config = dict(
    num_key_value_heads=3,
    vocab_size=8120,
    norm='rmsnorm',
    norm_place='pre',
    norm_eps=1e-05,
    rope_fraction=1.0,
    attn_scale=0.125,
    parallel_block=False,
    learning_rate=0.0087,
    schedule='wsd',
    final_lr_fraction=0.0,
    max_seq_len=256,
    doc_mask=True,
    train_tokens=605200000,
    max_steps=9235,
)
MLP neurons of a small language model. Each row is named by its layer, matrix (gate and up: input weights; down: output weights) and neuron, and shows model dimensions 160-287. Each number is 128 + 24 x the weight over its row's rms, rounded and kept within 0 to 255. Numbers have three digits each. A neuron's up and down rows have the sign that makes its largest values positive.
After each neuron's rows, "raises" lists the tokens whose logits its output raises most directly, leaving later layers aside; "fires on" lists the tokens most often at its 100 highest values on Wikipedia text that the model never trained on.

L5.gate628:140161146131143129137196085133068109167165115106131119097131128101155061152114144143149146083136097122090107101115163117126094120118160102138143156164128153122127091172139105140162124149109137069118109157110119087171168147128086121105123133127131148183144106127112155080121134150154151121117112144123140157126140141179140141130087148139139112092116125086127114146117153105135093094135
L5.up628:153112125112146105121162128133102124169153155110144138173139200162111121130100164107128154072114116117077165166132119136119139141141132147124104118120124141102120106141132076117097101120095133120166114120125157098130151134111085125102146162146107126137153143192144094090110163116147138133119142122105152172105127120122095154116081108138141129092181148107164142115114156134136112098167
L5.down628:144169148123130137143122147143141143080079152136127100130119160153126114118113137153123136050129111141105104129143120115114122104137186114142114146133154111147120129134135120130138159109105119127155102125128095134108141091152121131114140135124132108141168092136115116120097070126124172107113150152166094186098133119145093168140120056135132107097145136086103146179174138096136099097108
raises: " While", " Its", " With", " It", " This"
fires on: "."

L5.gate690:164163107204160164121140061160057145149118145152154113154120148146151128108149155148090102118116126098134108114101166115111094123118129083149103096103132081117112081119164171143120148118141111125143073154105111133108151095103140146135154118123118111114162134148153125133145121106116121132112126100128137147139142172099123085166129107110092106121170158167124133124158124119101167096159
L5.up690:090133098160127146104122146143145131193122141181165102119086138181159107149113165115135131094113129157154123140143186091150090148154149098168118135126082140120131109117147127135101125097103125149114081130187118094145107126070103124112112140121140111141142163121121168161160134099105113120126098173118107129118090129125165141161146080145128136166128153144120143146122113136119150142131
L5.down690:130193080146075137141118141137115111157103131174172131110128104095131160131144145146170123138098142106134103164107136132164142135145103144149140143101096091129125118119129126151141139133123159121129098124124155140111155163097107139131121139081118108082184116151141138113178117072123112131082120101127149160140137159153099096137164124145101154085158148141121108127179115176116115121174
raises: "hes", "ability", "osition", "ag", "ead"
fires on: "st", " exp", " prop", " inst", " Dis"

L7.gate527:132117098132099094129135105107150127125130153112127151158134162121138087144115143109139134072132104102143116186167128170123138134097153110170156164111139169155093088110135167140110111133128182145163110096143147170074163172103115104101103098103089100071152109137135089093120082092114099087143193120159122179127154138147134130126122157162129130148092128143134111127158139094132115153144
L7.up527:092127066122098146121124143117055125153142150135124147155109108138157093111109147074116081153128142103151122167115093104118153126107180132127117169132095131160137115126112102113154108131104113108137105173144097135081152117150080140103123117102112137097147123080113120093086132146141113098115136166128128175106157113084119127129091128164103130145107137099155131108149111137114166155114
L7.down527:125132153146151093103134141174122155136114146109145187111123149134095115161115086141126157115130148109130090202129133169143141127134119119139080139097137154126152110148105133133138122132152125145125097150143115132094126141114121119163124125130136121085176089108132060082089133150124099153145162156117145148155087133136075133144139113122147148109081100113147113139150100099120150088142
raises: " they", " it", " there", "ause", " he"
fires on: " that", ",", " However"

L3.gate945:127129148137128130132097144171120103141091157108132142139125150046103089115118127126156104104094125108096105157121139144133078133128109087113098134177171112103128100133157142109098102158134134170151094091136139123116173134110113115130130145115078116126117109130156123124144130133116099149131115089167135106123141149118133146111124094126120119138161113123134148111151104103149108141170
L3.up945:153099183109133141143138138151160147128119150103137160145086138121056138122097149115092135070132101139051121128133138129095087111160107086118130145128144119115160123114159114113183115107103108139170150120166114087114142142095142188060093164114117087092136156136156102152157099135096142113120148117123123153116159155132125157130101184118138133126159113146165157124094180101182136145131
L3.down945:101093121125145111114121126169131170089114105138174088122106108167099114125136112158092095095159146099102113171161118165087144136128113122141141133128162115115140126130116119124169150142093131099145087134131092116141155095131144140092087118093155121113139110159113148125103111149138121115154162125155145143130121120154103179105115078145125133115116118106121131135119172154110150114125
raises: " It", " There", " About", " Following", " However"
fires on: "."

L7.gate1089:103137101125105107145143134152114110149127153111166137127124154124138092101116132127097127098156101131105110114164135082117132148146114121137126126148117117154113145119121140144152147161152132136157096113092105107130105167106142099144095118116115140097074136152114109084155129090139118178151105149086120135151133113161155156143129164132090135128133137143147137149146152122166162120139
L7.up1089:108127122091096124101124127151132118116156090104153130144109126095137142102152121123113112137137153129095160064157149109124127144128099092152103140112153155127118138130138101106169141158121117135103115133120135112132143113088149157123141148166154139145148144090133138129163100146154140140088083132143137135125134110101139129090131155122096103164119137100142156161121145149156171105153
L7.down1089:130178143152109107127155125141141136133140120099130122100140133112110121123160128135136124131137151112113121108144111096122138188097131103167113139114109099104150117124128096151116148142073076101152097116117096117097080110166136130153090132128177069165116117122113140133155121116145143140107109145107128132166157136145097118134146098168104132096128144115129141136130133126102162149145
raises: "ab", "h", "known", "ability", "able"
fires on: " en", " met", " En", "'", "iz"

L3.gate293:140153126108107127073117097183115135138056128153164114132138141130140143111145114157103126108135116116115134103124093139164146116097135134141138104148125138141145144163120122144092101152106145134132114117137172165127116164093055111113143147140094110090104141140151139158113117135112148143113143162073134117154165151108127132137148093166138141126131130119135147131094110168140122139155
L3.up293:100113121073115130115164109124109108124142115137112099111060120120127141124186122083135104105112151165157109130148139126109140100112115170165130112151124104147136163136151086133107112120113119147138123135117165107127140204114110170128171149112132144094164149138091147156100122169101102148127137075109141131155146187134129118124130080163132137157083142091197124123115092176142126140140
L3.down293:131121086159132159155109130164153098145107148177091151136102108147136107117139132164115130119102126148091105105068122152124180110124141148155129128131095162124136101125117136129141112141118140125159124162132143170124126146119114133128121171143187120118109167095133169138116111136130142115119091122136114089156138124104157116188134140102137107129109164118085136171109101150164137155131
raises: "que", "icts", "ict", "ram", "age"
fires on: "av", "v", " Sav", " pass", "iv", "al"

L9.gate500:145068155110145120122144104102099112092113174104137126102149127142160134135168102119185098150159128159108139090085154112116094123159097089172140141156111124184086099095134115104107154132108160126116107145143155147159154156155103137157103125108128096122133170156169109161135152137119110120131160143093154113107143096175123112147086155132110131119147110144107122124125147112148137150102
L9.up500:138137160112170103144086145094095124084085134133154112136131067132146116113160136145150131127109122074114091158120110138108116111156138113127113137122112146176131122143156143133111151184153128159132111159100173095150118120080135137137100170120132112161150155175096144153167134131104130154132111096141102111135094125148170129104148092124118164123097162113157147134099142092146134189153
L9.down500:164126122109142138106130094149124154149106118134181129100154109093122151135119085156138110132138182071117144153132176128112120163142123123101127175148194124093130167137154131131103140093137162154092108122129159123144125117124141133148119116125104135124101130162106114120151156103109120114133126124123147147076099132210111142108157150131105095143089144172091088140106161124145100123181
raises: "ord", "ov", "ords", "es", "ove"
fires on: "L", "Y", "y", " l", " Zh", " on"

L4.gate245:132118162136104152133136098136123166114147114129143154107121111115134111120135132097086172095120142139160144128065106149144072154085160135086142145114136160160141103124154128123152124161074142131097141146132168141097115122175102056111106138112101132121082139097094141111114163143109126122080117131162121157164154150137126106126089110139109099165133173117120111153163125122156145142166
L4.up245:134102125116116148124172093152131095132126119140169125142142136089142110119125140107150162103148110131117135109138130140114094146140153145139145122070171129145151095091119156139115119163105168158108116122163120110107090122108105060131092141152127122105119139119107157129083221149168135128138145124192150114133136150179116150177128141114102138142103160146146141110152109103131159162150
L4.down245:165094129181134125144106126117129083135087115146141192103129133141103099139109118112116152151121108134110114147116136068102084131101108092109118146126161129181135089130176104083120109149128125121117130118086131154156140161086091133158073120131159161087123149130112107156148141174133097157166144129169108170149122125144133164107166092160130158117095110110099107124167172118111155158112
raises: " they", " he", " she", " it", " there"
fires on: ",", "s"

L4.gate180:112124153150166110112130152154082125150134119137130151135107124113162139134119153149131163098105109094136129103111113127102116099151123107121138117110139100142090138139122105149100114109136143091142156133138129069127168136079106131109158121090177168142132134134130102169124151151159124133134175096155128172142159155160164107127115108142128104133107129167141155122148127138186098110084
L4.up180:137150111132117124115109183151072111118165157114084173117104124156145177148094136130073154080131117072148163130146129109102081097156112144153133153094100089117154105164124113148135160128124134151142144142145150111125166102115111137120128144117147136102113145165130121125136116141116146166109146106141085132108157089146126084137086110180113141169131129132102115131122101120161115100101
L4.down180:140113118127123075148158159137117108168115171145080120117099123098125116149139172146120109119112140098124126110094136152149087096095108141159126125101148107098113151159123108122098113165113098121090097090131113119102133127105095106153107141123178167098155124121150111151158129154185161163117116116129135153091131144128133120154139112157126165150120177158125160153139122115142094087148
raises: "ort", "ended", "let", "icted", "icts"
fires on: " dep", "ep", " Dep", " rep", "pp", " neg"

L4.gate967:158143153168162158130124124120162151137141118143096122110122115137169123126140128113172156120146150119148133145124150148126113122146145110141106171127118149128117095130150137091128097143129152125123101141145110139132118114102136164142154119133161112110131124124142098107142125168096103157082124149160117137126104160157153151143198136124143111167117144159150116153138144123131115148092
L4.up967:123118118167121118105110141137092166119140093082123123118111071143174106176138131161159142140134151156176123115123095147099115105138145169127123166100131140112099118133142135116158115164119136123126139134132109149123163113125093133105154083136091128119116088120152074121165145126115103113093149159118114097158128133129131169110149140173145093120081166134144099090102142166088140102166
L4.down967:130087117165088089123121132131147149105119115120134117084133106143127144121126109130142111152137127113124123160110123120111117134132150130112132148074173151120104122149170112133111102115157121079120151132130136116153094112121134120105154118156131114112175127113116173123160114174125109095089107103106162122117138143174165153155106159134183139158139138111099089159139147144112098131099
raises: "ymn", "ross", "olf", "ate", "range"
fires on: "g", "G", "erg", "og", "ig"